{
  "head_dim": 64,
  "activation": "swiglu",
  "norm_place": "pre",
  "attn_scale": 0.125,
  "bias": "none",
  "parallel_block": false,
  "optimizer": "muon_variant",
  "grad_clip": 2.0,
  "schedule": "wsd",
  "decay_fraction": 0.827,
  "batch_tokens": 65536,
  "steps": 6279
}
MLP neurons of a small language model. Each row is named by its layer, matrix (gate and up: input weights; down: output weights) and neuron, and shows model dimensions 48-239. Each number is 500 + 40 x the weight over its row's rms, rounded and kept within 0 to 999. Numbers have three digits each. A neuron's up and down rows have the sign that makes its largest values positive.
After each neuron's rows, "fires before" lists the tokens most often just after its 100 highest values on Wikipedia text that the model never trained on.

L10.gate827:495570439468518556471486568459488511509483573531458549511410452435449426572452562446518493413458547507530600488537497508517495492434533477515516464537527511445479527541369516538442479474499479497507422501471559520483488562515490506533446580519527494538578547460487488472473465425565499501498508476583470499450548504490454507502466521570528526428500486433481489545559471459505497500525456520459550459433517509422449528450502409482524480575493498516449495534505582507505494534524495538589459474440492458560443530502466490484485491497556532518457528464517557513468490502543521526
L10.up827:517563507510526599458488498455535566495523544566445454542438474545435415552484514437510457509505571549562553481527514509526503516496503493565491463508540472539399505549516475524469546500474487521532416542519437569445486495516495553489406512535517494525525493441548480473535463434513520520479515417544503523458525489493552469455519453547537526449505510466509557453582480491496537538503460527498599476458493557437535496510475521480499488550508529541489501609466470497458491526526528558558483466480501439511490565567495527452463516511525475563460558453462493530450492473564486480
L10.down827:514517574513497492576571521551551500530456556514502483516426515436524432500439511562475517550483489522458516511531482490473488537542543490521445473449461505558496478498518590611478484485441515495438585510478508468432488536513484506482492486488474487456475445442557497514440469477511442500573479516483507485462495549551557501543439484474525493524457468547427494524504540444597464513491483476466583464524502488502463504444496554456472469530477545490574491520513460527531433454508543518443475476474483549509445494542517503519481534483485486538503573409486498549526532473564554484
fires before: " by", " in", " as", " on", " for"

L2.gate158:496538487551486494561404503464477540507494565498511474496518500551489484494600586436425512505489463493434526515564452467533521449507500435529526498476496518586465550464514511485569468557553541448544493466458580468501531411494528463476482441517591499432474482447508483536435520507516445456569472546494492486481443469498519531444451584575529519549469512549474515504444459429514474555465480504473568486449512444534485480474581469489457505451531559514529537485537527484503514499577484477434461458507493531484430485474498457469461510503526525430491489513477486492546509490483494561
L2.up158:473541498546491499533475477457431446475492550548495494548450496492450551508542559469428562447435499497522479502537507474469526461429518427472448495524545477499438502516560611544551502503481487550488551491458510523478526431439515457458522480611560466491461542491512476484418545543512526476473473492522453504469424495505482551529489533539536530476472445564496493481471465518511521481426463521553527520510466486548473478493563528484514462479496552456536507528573436524533491504476472483477484520438439510485437560423490510469506542526557473500476464573485466472510430528478483573
L2.down158:529585571550535453491490448463489506576461512487531479497479530520436524504516520508525514546424461596502437544561496480509502455449492414475529466402498534558468498464502528478504482519616527452488501466465539543487542516513563498451502483466558487464489565443512527544516487519512486455532498486476525502590440544476583550501434578565491471493467484605511529484498481439504452490438537497507553487508492527547493432447502465496515542494535513487481498487544464399566465493490475503513482463489482527498467461493461511491538486558496485474439499526515520476558462525440531530
fires before: " |", "ed", " of", ":", " medal"

L2.gate212:476514457526437475508589592547503446520447533457569566533528508529453450557531489480480504473487590459504492516507491502481534536528508537565485639517581529431457497503539487450449551573502509483489484528514537432573524495544537478525503486473545580501490507477470507501574534532408461503489475573510452515469572445478476495525549451552495451450530539519483502471468478516461493519551540497463440565473520612445501535424439491476502447530547523516549499495497497470581473489473499463478467484517491504548501556457511570499456498479523501535570553538426489480533450513506496507
L2.up212:482499502519462465510570593525505485485503494501526547526520484501423467538546486499501542437466524449495545557476491494538507518480529517469514544517548549541476479518471471511458527582510494485504483513507446467539482484536481488520441457511588581465490486488533505443617551488410413506505426586544455500443488523484517479447497482521511475533509521544461450471452513517532513530539523523482501556413560547521428550454483474498469522476508485567466508563478500511488467469476566504480450405502470483589495531485523468531516485482449514553526582513424500494507496477457493498
L2.down212:359453455564527487500450517492505536506473553536550514545460485522488570490511475536521520530472572470531465492499550525549553422446502429412498517493503533469423502489454489509490501513448446533549441547483454499418486529544458433392570432536454515428506561455499550439566497531523523497473456511425545467498503582475519466455554433495506459519470506573479528469503500622597469530508583500485513525451537486528523560473518464542476530507515492509478501468515549480490499473490507579476506468514469420477438568512419504538568536492494508517586530505464505487501513463555537467
fires before: " |", ";", "."

L9.gate144:477546549476517483513531515569516519602451548528549510440413428609415507553490436501485473507464498511539486501522441457496494476468496467522505506515445549602497527524488530535476517475504529508463486496491488525445483448443504520554495546438443443536478441479518493487468536541552516522517602543485456514540563537531534479467528436544476479486510514425497500542519524474463531442430547445501527552471509515487483547441517428551552493558501526486483496499503527475512482436590478537511489452494522468499486544470542492470541464516449467422530535564596477564508511497448502502
L9.up144:529500497506393464544554554496466518516547503545445514442498435502513548496497573484496451548516465455500512539556540467556527542483501592558608410479502547520462587524531446464496544464462556508467497504550554471466551503500498447473442496426423496550528499532585528462480521501439424458421547511460498551435504556444555505483499471547524497472559460553530508478493576553503451544520466575506457480454493425412482491508451571465477496542531441487546443566472532537511561537471531462505437546482480511551494451540514517537433497541516470554512550565501518474441528573411502437
L9.down144:478469543395513448522488517544516411509477481596430459489488455528505479527474476480450494500586436558508491610515532415515593539544481508552501508525587479456516521488505483469491550510468520510577529548480487415511526549455457471527425430404552505511519500482491450486512464519427473487478484487565521536477502470437553456519506517539498564556547508472520495512494500562479500557513479466502506482570547454531495528520574550501503515474500448547464561459494492544485552533448539504472432505458511507495586477425438549534536469564518421463544455526486483494499491478563501511
fires before: " as", ".", " (", " |", " /", " to"

L3.gate725:485448484484461472477519486523474511441508458493480567485528558513533451557448495458486473523476481492543517542538493468514472489574465512496522508511424479521540547532531468517465504558492520497450496563510455471599479497473473536431516572471572517463525475551543554493542456552491570455486454491461448540414531520406536536514588537418483454550450489505570500497456513498504483433494392496480458521514470525551535558529525589526503478471482462505501427507411466536472493409478468447512521439407517428503508532542498597483422480446466541486517422493481515551528547594555503422
L3.up725:459481504540471460477507465559516506432501494513460510497535564480519441543486498534401531568499527510500507529556556509541437455595544458457534512554431502545528498492495440547517493517499452540454477484510414468540460466518452537527480557530592483539540470530542533505539513498482536464550495591460484505452460569451510481461498545384523502511513495462507526537512486537558474480459382495497492465487450553485529521524599526515526555493497499565495557504490461460473479501546592526526518427437519477499554483549458583468369539452459502482509421494523549525569488598531473474
L3.down725:414504515470435545462489498609414497543458505520416527488467518474479514560503464522520431550498507495556530456512473548501534567563500470455513497474516509445500522535526516513491526525471499489496526502498462501489456504529494499499559595496465531491534466450425566451590491485466483487491493465468500518499466495492511521486486572410527432564494493521455509485577502457541471416518531449476434491514511481498504475511582481449469501480380487436513507533532521471504434453474523471516539460461464525475534491531468527436429471487482565470570453490523472501527464575461534487
fires before: "\n", " The", " In"

L10.gate542:528510555508476451494450469472474555522612480567537463478463532588493456403568503508493493527463520526533477529471522514413473468448486502543477556460439536484493481524526490510557574452439536572533500490530487481555437544565543457504482448488507461558509539497503548472558501548545563494527474541414536496460445529437503470440496533498475507473490537537587516539426587576525470570476512555574466487447495531519461471556509474515432489527501501507432504546442494560470525467446540512454471511485491500564475517524594488508532464468518605514544504458473483512441506464490502531
L10.up542:535489566557424458514472498466491491490581455550485532491479559490481418426590521543524462508487528543433483503515540530450444463463470542559543508516479516517526482499560444523568566501481505532498462509479489460552481569550481524508451486451521498533515469419542495520541507522605497556554509545468530488513505509472500423462507506469509544549519457514480552534409557569501484581526499507538456483482504507496398510485506585479487534461525551499501502522509571439457490426528534509436454513484420513499491523510577497516454581498528564535496494484527486464481441478510510481
L10.down542:464516492451430532525505505509535437518483488483508544499456576519499501480454527542494545404501437554452543564514539550429556457525474490522412528470449517504508541519534592576575456466469443488442541489428553471557449479509510539474424470545478493508468521376494518487564565467460555536506530520440462515486472555516494518432522461451594456493502504497488548508496523492486481460450559489475492506480508526517585456531528504512456500456453462525498455490517462506482473479524547508489517524521491511552548410436482485525515531534524495456492549597490512477510501559496459442
fires before: " to", " in", " with", " the", " on"

L3.gate128:576504484542452473530403478487505577538493493481495519458480472578510515476458466584481467535442477434472515477459541505466482584427459449499516492526459508489544468489499532496577467545497549578514473504513501448459587519491421518512565530492508500561503494511485504486465560461504483531449515499484538482495517513508420482607525440489501537552484448499551451542501567488458473435460537485529499548520492532515538600502513453538508511504449502510587547469465539552481520458480472521524516516521482516573496521524528473466512521511489481573506522535560494473511494562497537495
L3.up128:535472430571476461499378463467430568431478497483483514507483494546491486512550510558512560581496510430490517446478502480457402496515389502505517469544483538480510422460480575451493466451474488493529456469470491460471568456483441527518549487492509519494473520413504514505486485499522487543486548509452507554504460405500420441510491464484479525498514486489553435504486585518411468458451578484585456545468534548505564562493471459512506521491536508496541495460457516528484559496464533480464547570454494518564514540524564468489549487488556464589529508555552471458515561510526528454
L3.down128:536504486518544510517443473494472516520586555484512554450480484576474485420475499540468490539568486447529552472506504426524565470518459481547477454516439468496487513532482520445506430519505513474505516517483472488491552507520498503498467459536588490560504574522509484502514493518492506479569526498565523521493461484538436485514540457498520475453449437507415493562487555529489412493508559560584486571499542577479520527441548525500456503454501500530460450485468507485473533493518538524477433525515463568514568470500544515479500544554532465496502515469559521560469495559527479525
fires before: " the", " to", " that", " by", " a"

L5.gate416:486491437451538510480462603553533516521490576516511504495457483491495503449476497546519528610480519519526535460478577452480479434609454490515544474520436499472459484467450516521503621522511543501521519446508562537509480526441544577495401509479531527478424434500456518441527521514454509501498508479446391544554431495505551534531513486476580491464519477396496561541539483488524485498531440497511530568410569502491485565497455521538455471512471498508506571498450530535498387510606486450544507488458589439493530454511525525466497539481498500500542526454523578458484454465526534548
L5.up416:482527365462496527543502538452492553559489560506497529458410440504549423483521476530564546599530474461525456443459530486479531470587522508556540515560454513549457524445494454501464504491536477470433490431518492458487486520494505530495494528416576472500482535485490517533516476520574558457499523451389461503531538555467546508555551495400476485465501481445491513481481492520472525513518420492510494573397477515472529564477524505568526500457474494517497560504442531487454460434567442474516618437530575488494495492499561530426472487473536486491529500518521562440509491488486561554
L5.down416:465507507570473451518458528454519461521500501535511502538487509510469471464503475532428489438532510505530484479502538562435476488495499583552599425492496488485510493467433506475447512476527482574588466524536495477554456516483534551492479514496517507479470420496538505526524525536398562492475522524451413604521516526444451543523492558441537534491539501539466529509450513523499485521489483477536572531449463468521512530527434505517523514476437530565507584469426487501438456480440467380518459519476526422503515493435450583527460427536523474518479469522464549561505440557552475481
fires before: "\n", " ", " 0"

L3.gate166:460506489449553450558503485506521499507537482570507560488480455521480490520517454548452464583565514468532472454579523516501462540584498497525605553517486504482508495454496469505470437522525556474521539468443475405490446442422502552482459493567540547485499501536520455577569546541506534519577492522517442546535498575523518509546596458459562466425521530558503516462468505542550479527489389501453539517529487517506445552530474540456543482516482465477507568474470530504514503484496575438555547455505574506518459491444537585482474511447489504501480515401522504487438506464492446511
L3.up166:507521495447494453546494455502502537512462521541473563499502474500468483523480459570451499578515458446539453417551474503476479536576547550526605486503471522513552536450548498499502461469489537526548487497494521491494448513430471511483464549537559492493541509494515496565534524571494538470553492492545492552550536588455543521542581493424556430480507581552558531536504544540563473472503451472417469530561464527519463550460505565484522493486444526507510550485503568540466443451519556487463545454479569510519450477427526562500430555480471517508475511411515546443515512462524505448
L3.down166:483464540585521485532488498458439451541528569513515470466512502544506554508589442579523501484476496460543512532522537528478457472572531493507559523514491476487503495562538448451539418560454529488538517468483423471516497444505526427472478499498537592458494436498479489546561507528506525440457510498505531509558506556539501512471482516436557523509503486501492506532479409551518438457475513480515496504537481505434478586526490481460480466549503477487493587499459478536479466464452569448555534491488544525470458524540507472541449481509518464482493471537494442504512519559448482450
fires before: "\n", " |", " is"

L5.gate841:438496456516485463447536483534466470486557558537472512545515507456494544493510495508493482550493481532507439515511626429475466464529547494426507542483484488484478539516509436511472476472477513506482428547552383422543472496518433510493498550546463513451532475494530552506526506527476512441532474530440434584477446557479516525489491534428497480498497500513456563510493494472463498454483516484511427512515485553465517480475516519479508575499547543522449465437467457515446470502447557480507528457445505563493506503585479517547461404399490509443521440532446453520565504559523516475
L5.up841:410497496524517485493491485530529483467503570524436473545489534485519467494375443475463538540466450541460504552487546432528509513621591509557472564487504506513454559432518516394538559467451548549477517502466459472542434513524493566520557580516535511430503452491484586523522512504496554480440539512467533486499432577458555481485510524520483412506483531463480505482489549532533418511474462495519507461524458453529414502467574552526466557441493547440480540449501450500504436448494499524487497509446484544439547486554464565502472510440484492523540444490467467493488517553517504470
L5.down841:486475547583479528457536484488493507586449587529499439487483471513420572533468425514531412490465506526559529454476473482489512481586553558372374553503517501503458549427540512467510587457449529466442550450554501481512519547505480467469489525424491564517529459461465488531530465492500473488450486508469484495554542567475512467491481503458511500500501451518512494481510450469492523479439527488465490505492555434492523539423481476483514521585438453501501474491477428506493549477460534431500513503507504502569585507512540589470493473544526583413539474519540481525532517496469471512
fires before: "\n", " The"

L5.gate1070:479560395489472468508502527534541501468531531526504514507501518501496417485481505425498444583540471468514418560526557557541464499571444567501622554468461497442502531497506472508488483499469491490533536504504474477498452445486484514492527499519519588457425504550502516475504487467477528503581528509538498511590480506476545469458561523494497460492538443478452503555516446544568477500496441444509534467516542506479464450506521543468426459433473455460467437540513468490505447494521510478477510481474553444449524471440569523448524514509521541501532498516515516434569488512582549516
L5.up1070:454511449491445468501475511457570521511481539495505459510468552564581467491478408565495474637421474489513545491497557496531463441620493539551582512482388509455467455468507525486453522454512463512498468457545517473487385568479522517489539560507530507483503461533537537523503496473480504466551565455441518520554504555542566492467499506527486497420511471417551554461508538510515442496426429446486563444572510499515504528536439552495448531533452408457439561522522520479443431486553495502470474525513481502523472461429554441468482492501484478413522496489535541497540465508499537530
L5.down1070:513443456548474417492468479489515446538447504543496565495435546470450463474487493484467537490525489480511544513472550482517633492590467507580512432497538419500497465483497483443493489409539546540537456506541483519530503577454564464549483550476556462492483551483533558529554510489470468487469521505456462500486537512518431568515512517450485521428529539543488567532529463489483561466482487524500605524468493441536537572448495508552531484484410525516479515417500522527482489485417486527469468462417532514484408512543461457527451459488484453488504410580469486544475479532500455553
fires before: "\n", " "

L9.gate185:566521517434519509522475499511514464466383529468445523495445471486503479425542521482514455527515501498508476508438510563553480467485458521504531524473479581474518453474467470518520480469553562404460407502482464455548509501491603436578512512486444478581491497517551464440510492518482501472501428523510488530442494496484453573468551517556549468466498426458503597534501503494502539522481477489520553485478451519564440511491469544473524499443518605464486472463488565444504513511383482520520475529536485486577503497530427476516506466521508516517516503548510432478456510527520474465
L9.up185:480535542532510516433524481579512490491594504526538539442557527472449491533420584547461567463481527510511490539507515453523501528499382462553480491515478457482452536522475465417480525491533535468532521502527449521468556542556487500539483512516473567445487453403451512460506569484517556472476452532534497517500517454510539539561500473509585512416487470530493515511489585511477486462454535480459492481542506447551538517479471522488457533426514490596506485607471511501493584540520508449520501479485538531505465493483444431550461497471473489535488502570498401546486499535543572467
L9.down185:496466484567535440531463489497497452482493480475591512517511470518463547472480602566532488507629479545542418563529466443528484510422448510524464489544517461447471456473493446505544469520471441457462476453423530551492523538491496520462542468538419487468456463500519512441493476540570509473431481527457437494542487472555510496556465518489550496448570526522422455519537492497490556442519518443485547462496539474542411465503506524467539572434516513531482499451529625476504567504506517436582488516531475469481552499520512450490490475541481484516489457614511455483444569518405573502
fires before: " |", " 1", " 0", ")", " 6"

L3.gate404:427438517538500374548452507479501530521475543492522458494532411543489509466510466524551517450485527479420516486473444521506480430522558480515471562533545456528491526414542458457545507525497511503488490504543575514492486495488556480445552420500532503423447459559528557522517560534490522536436556503513484489580539531495520516514532518460508496507520526486504524532508534492501528468461488470517463542532503507550472487542507505474535533569487520585518452526482596569451467510491543479456511483476466493552521496535558446482528545525530595527482481515533509545479442539501509511
L3.up404:470444471511518445533455443502506510520486510558501472588468426528545435422445513481564565475505512455452502534545478465450532470452440463519573505538491460486481506446580487467529467473494556478483398509532492453541454482493491501469537448530521451453471462487529533529502518448589465526424585549544486434562534494480453485502524494485564416518495492467488477495484521575541576454434571511614511538531528492511546444482467468447511534502488498541485472574446537570458503489571546454502440474479450529507579551496533545502553455545515537405444523510503531522500416508577472475
L3.down404:423541513463486526461539582513628522434574535439486549492501537457494405538520559537527525482474485509530525574541564558575461481472500480481530529529491436520455446494540540457492449486489461445509509492462531503516446415504547482594560515529593498401497495531493576458476519510508492497503540518451476544498474492459472525504559477494521504535482518501581430575411483580491443579570465428484554503491548487546546480448511474533475504518435475496525494553544491560477503490455441454551540531469439440542425423488488529437484534514491527472432501565548507471501475601485452472
fires before: " to", " in", " as", " by", " the", " with"

L9.gate316:536492560496470562493482440510473480547588504496483470546539528508538507504487502552435531510504596490461511458519497429559489576472450488540547505517512516437432474532483531568489544515499476470492448497440492532516521477545462538478549523526498521459503538450578528501507493457583575484447484462464511373518497479462470525424497537525509489478463497438622460499480483497457435603497437496515479509493518487475511506524593482501463469501510509517500500493492575540423546513528577519542528452515522507469540489481564486484568575491558456494438455535516541501461499469514574501
L9.up316:483455525446440536551525584469454516454538528549458505529510507547519528482417507486487525525509528504443526459498555460595547548527517551519509531505602478506391523541481576501467505489509515538579426479477476482506540510508483489557500529512555477480529549504515578566444512491499520531443438526562447512454491446452469449474491495557523452576477530529518524523498509503465525522494458482561531470485513539496482475524465535469432450479455527490527502544474597492514474495485531580461506482464477509488504494471509570527636555565503475540447489471465462520484521429579527407
L9.down316:455509543537520541526507504468502468561570540510506496472503490558510444526500536492492481529492512499478501492479536492426518484484562532454497509491440491583523470481478482484459500509492485483491495569414527507520541523554505485567470458526529417484497529494512512500473555436518553474530505487525468650588519586595448482437451510575480449548484532457485457474499519455491490459507545486494522495523480574488441544546438510526474449513507527505529535586566540526467489523496528519504444518475473488495484490528559482552561461547451469570435498523510559518523545559530500417
fires before: " in", " on", " to", " at", " by", " as"

L5.gate323:519562486566513455520534517548527451461456431520450431513458559493496466472443493546431513500433511505546542471527497486492454474489524483488499552461497467519468434445535461535425530494436576557552503489471461441503475476483402465545477471479539500478579479461533520523490475518536506528497481500468477510543480533509621547521521517492485511415506492477485493502429521587466486499513457463531520476487537443442476489515464556545451483470579458492455481470508493420537516542478508442436489516466499455535506596513462577544467462486508425496573461544494486499493499490540450526
L5.up323:515525498523542442471484465499474460477443508507441461500458550555494475512482462542464501510488475513587511474494485494468438444471490472559472563528472439525432440458462521531463481473461582540482503481482433432549455495435369444513495461465535522511521473498561519565487526521580472472520526503484511485508526556494558535524549537450553474409492508497500476555465581499483492503476495542563545455496531491495492470528410537495470506497537519479488498453520488420474493553468528548477498506522469451574448553530490543532476466430468473536484466530491551494479529540541478526
L5.down323:506531465535477509513477504568536561491525463532496469475515566503445468457469545506530504513481491474512539505528494491524434535416480509596469517541510470525429495468516502453521453503485560542553512591504474534565469518455471500510487488478492618495456492502520454551528508481599441558524514546500519432528558529456463424549521512468506465474507458514493505509425534549492470543504563475461503463472508481460530494540438536502507532471491470458534446450515497535545502525504490482495481461511486506539402533558471519504515462429488508504440459576488500500473523542437540532
fires before: "\n"

L3.gate780:470540440449541447501509532502484528513400495501482457443457474464491434505490553480412549525485482575473483542529532414478441526567435494622557537479455532439546459520435460502514469471494505497545421570508397502521510497502448543495487444525524547510516470514482503483522440459527473516514421492514519478529456520488500506483525555487521553463530507526498503470525501505568520524435423465443485560503492533549524508450481534428462453449561470555523474502526526497457514533508530421471532471474481396437486520466493475491437547411593500501579479481541414504478502435530510575
L3.up780:433539475475503511526549513505477497525504465542514498453484496501481466503558454536505586528515506517444451501548482416551461460520496499547489499488536509487469456461480476490459478553538450529537453521490494595533556476511494520469534473520498545551511456488522479520516410455514499539549519582528408470499490529482579507534482535438521495463471492512543502468535575450612516475408479466430484542455518515503533487550513503459518471467505486543525494489546541462507527497432478443530521508481499503465497546424467551475538514436567511491499573574530443493510488529522485483
L3.down780:424455506516593479508582520487523597525525477576485425446490456505563495464490489491501489513546511531485427461624476517484527540504469446534414436459491511473502503512480477486482422468508438484452498550463568526500580483543546538483514453483475447487511541481490514542505563461486476490457443522547512531546489436437520487407461526479499504483540544521495499479578473510484444482551549511492495569550492480553523524533480519461533471516468559560523465533590454525506519560524525456575544456482592479443549501435455477501501486502519497497453518493453477473519460469564477525
fires before: " |", " of", " was", " in", "s"

L10.gate659:552571447471497502488396546467504483400557514499523504563486458563566512504496489523513455441495479420556524480481509455450547498496539514506519505467552497627462515489462524486530473480472471548532435473560530490403563476439475538533505513455479509472508498441490534505455522582540532481504503471487522448499441499505471513523412441430427502493540547511512444544500508522463524521494502484551464556465479492550495557522488484552571493538490488585451501534512513530516576528505560547526572531521488461537506460519525544510538532493509487529518544453483581573441479488504463508
L10.up659:475507516561470410519544507507529525479522551561454468490481407476495476492545525503484494487488481588480533489570479481446522498445467517500458488490526465499511473438506510555576503523557501473412497491531503516475539518480463440476464401457449586409497525442569530533474479473598531512534533504493426476409486456486491466461451458533453464480522550523470509486522541522574455493558518549522443525516417440467550504448513541459558459546464534519515459515466588551515477525507469466444544417527431484511550483504554543456490426435496526528464496574528432463581469513464492487
L10.down659:513510429547465434459468521515472436550539540398472464551595447436492519468541459499492514533469471472387441515467498476471532573483506466488458520482530441506514568472488561457534566522448528433501566544528430484497534523490579443540514461463495494541522524522553533505492552493525456515545465488455516522424415505512516515530521487541448542484544522513563487394529609504558447454507501465510495455476514522515461463484485505452498509468488547482493454550454495529522474482438519451471494483524476535490555492507419530525462503539538496513519595485500472448570509535511569514
fires before: " by", " to", " as", " in", " for"

L5.gate116:483566455508497488539533527515487553470484494560499456469439525497527556521454479540487469529514567509570487509559548408460417386489482444454481577487423506551529497508524434393481399559446545491511502545462431512496436498494448493529520519497523477535461499510513488469539509531446522492503514484537500499564545550493493458618497539463483463499518505497491473579441491519549487480517519540486537438487519562533496520547500596473485558431454535453499489525504424463506488493472521457495551562481546482491511500564492574530501476442505523578511439512520518530461488497486501521
L5.up116:496478427515476419510489545540555464513458552513436458561493498528433471518440498490456503490511531532556479513511584405499408404550494456542461542555440430527516527501436481489553552475507529511500546566494455442480453493518449479451442544485509596509456478499519598536481491513547489396436501497508487526457427525501520466579497453440520485501460421467435474510527507449563409561521481553494539436497576567457418542530500609502522619479489444495490482545521508595458498504483527463528504472480497551541562521540559559491404565448527494504556530470541478471483481564488483527
L5.down116:498457536504494530430479474512517524496484519544505440520474506521507558515536435466514470506517470530502519435545558501540495537486516534519444546490499496522498511536543499457522563507429535538532574505501550531519511528479484544510532541498490553482477528466471549486550466512519511485505469488476544459492507528503484478480481485466501441554537516482515478500484491515529460433505523409511415532522518527488457530524539513499488493517441531450466528468533465464527530481465555448491526459466514447516549504546498501518505533510445572486464456572519509561523556481468512537
fires before: "\n", " The", " In"

L5.gate825:540609470476456448477525502503473495536409545475401494500464512459455478517484535483453525513537514511499437513525567545513493453507489510475585522513529566458473427446518473480412447488527538516498464473437452501498517504490491488484489430442503541476536541489527512489587514478496477482459528540586505507562578489430415484581557593494557455500512463508519523533411497523502459440465578388508451482437511521510527502497497500527501521560586489521503545519524500492459429611450451493508481537555467491538449473439508534493447485493453557453484459511476482555500500480414508463
L5.up825:522542518495443488492550493494538522533413454468500520454488522505510490575494509511466450512521516526471501459510551587501500444536525495460569549520485458505504457433493541504445467529540506515551489484481482543490536445507554504533437387476475482454504519473535470438541526477491446493492458504548512479533549542458506466540544566441561507511535443513534521523460539468555490503446481434528535519473429530489417468356485473520436493447536494466449532524521471485522422580492499480485505490469497580506443520513533501513436566491452501489556527503472460457569524458490494472
L5.down825:463455416510534504542509506415470486463512488597509523412501537515504477508443511472524511497510484515487503528435529440433477462487481503543519551519509477589467488433510447512490478478456485537509442414549476539481472536463474465520471439497475446418536486499461428528493454476542470515544519515460504561466454592541528527491465552486529469453539513504525485542530467551518462544561517456503634533515519499466424477477461510509465488454453427517437465484521495481500509489521505575486469472498517544472462508475541482498501502424472451489495419543400499521551471562545487512
fires before: " |", "\n"

L4.gate85:498527495531523485508444432493452463445473520536458438545469491473466470543517521490444461527490481530494456443534522455505497497483516511512490533552508526393496479535512451516445401469509520479513486445551454478469459462493468544523504492522533543508543430507545442507508512443473428494442486515520499550490477554500602511558442530449519465455508520522484505428414529506449483509498546466571534537553468475422567478519527548516489455546546438513512509489506546507471511549494510488459496457477551488519486551492522464530510481474501574489549481548470437556502562510508560485
L4.up85:535568444513524495502448532529512459422464498488478454586526506489448470499504549519495485553518569522545451470500467510505533481477510505540459502529491444475457440514556464525547483520518523441471544430464408408520497467476491517461452488532485518455583486493518542549523566522522465593491505452453523514453484551506565474524509455466466507484397424510509523446467483577506448503503516445520411497467492456518547530518404505528456568452539472538513488536473515499495414613476528468448493523542514413496537507531537538481493477506454419478508436497491403483496506540500548458
L4.down85:469460466458540508567500538528553499497468468526537462499487509468533433441423471491457437511539435482542525458491510486499517526458538435511426504554429532544404433525479453523509468492514585524529462502531418463532488472503498431414519476513558523433495398536562528534546470506575484486501564467443455469431459587487486415499496467488550475557432485505498522450524529552482501506526554513581484477486510487471505455527411518438516569355506479446528510449432470518447486535502465412465536529483518487496490525536491490452587474529412530475581498556502488498511521541479520520
fires before: " |", " 0", "\n", "(", "AR"

L2.gate744:550544481518523502463485489529489510502422496400510469510523492567526504489498583437538501541546462508458480473568520445507565552483476497558513498550433582486485481472536466571486504518514517469504488467557457518456497458520480525530542568529547557439486500518524459586558526482523475475511510517545510532537536498527489561507560535463489505438508470506570493485494435405492510450446542478483429513505465574547577474510538479497510462492569548524530502502520519525493530554510543521473531505487567574515452484513500499524493477539418480535461507470575487446544525503463514501
L2.up744:530521522546503507543504493469565551534517472461518564437520486466532451488460528450578508527567475555531456481565457590463573541491430515526542452515521549505506514467574446504480487478508487502516455466469453507479496495496511533534543564512482510469494485537471510566483516494518444502512487561543605442512513504453466456500548473417526456480533474553463526530480441478468468474479539511485444484526480527517420462560535459531509489485531472490519493493515545525398519522459417547501514557460486526540407532457553495433531514516494424490525483553476467464553538500468455450
L2.down744:450517449551495498589483521476527447527468580521495560507504507499516503506466541540518524494461493472503526528503467509443484480450497468464493506531450481513453457511576480349548482498472527560565507488514464564438578517461528491517490486480465473460547487491529541535488510520512452563522500479475522542449510523404467509514564517517511510430404470476484443484490457513503552531508508490487542523455465552466510546433464503522529454481514583582525571522455484558518497527503560456576505500530474556529443522476540525528457541441487507497430362471505520446514528512495488486
fires before: "\n", " |", " Japanese", " Italian"

L10.gate436:521476398415535476450522506469482441597426479507569510494470576481495516490517456522441491528507565460408519547423505500534522486491522468479483564555543529478449468495420452520476479436466525491481481517538575461514579418545516521511499541431525397510527476520532430553466509537418454470505450544612511575592480529518520519576533535523502504488510551485507527496539457557480457524524486512502520553552466534562494474535474508439532525493533503525504504549487500436486542494436492570542515522485535528528492524574551516497461448525535520477433557532466519482530499490483496519
L10.up436:550491489442460516453437464494508549521515468473559452530501523423433454358486556526429483502559566505429470451522493398428461481492518496503508477480463520473495502477478436608490497505454493486488522465552480505561569488488583448507495462503514519491549406521460511498527513495475473483474487572524462499510552487555494424491486549477597531446499556454450446525503525548484540471521508440464538533457507541517568519602558452490488498499555487531491487471510466470452520524429502518465486510502472532509553575485552476503461482482528499529437487553480492470537518481499550474
L10.down436:506536489458571467535549490520551537471483498554421479478529433474458468557525515447444445484487472500503512517505442506530519497423561509447517555483485536489520496496507491509538513544483474474452455494428473446434571447519482484451548527546504530485602423430396420490483526513498486487549515486489543454473510512454541532517568512493450460557557530538474492480472515515429433551511558530494492494467494544392506472475499500508505443483536467443557506491417514485439563494532443530502488563554505458524418491463521497503471471483581557545467571555421559476441498500526536530
fires before: " 0", " 2", " 1", " 3"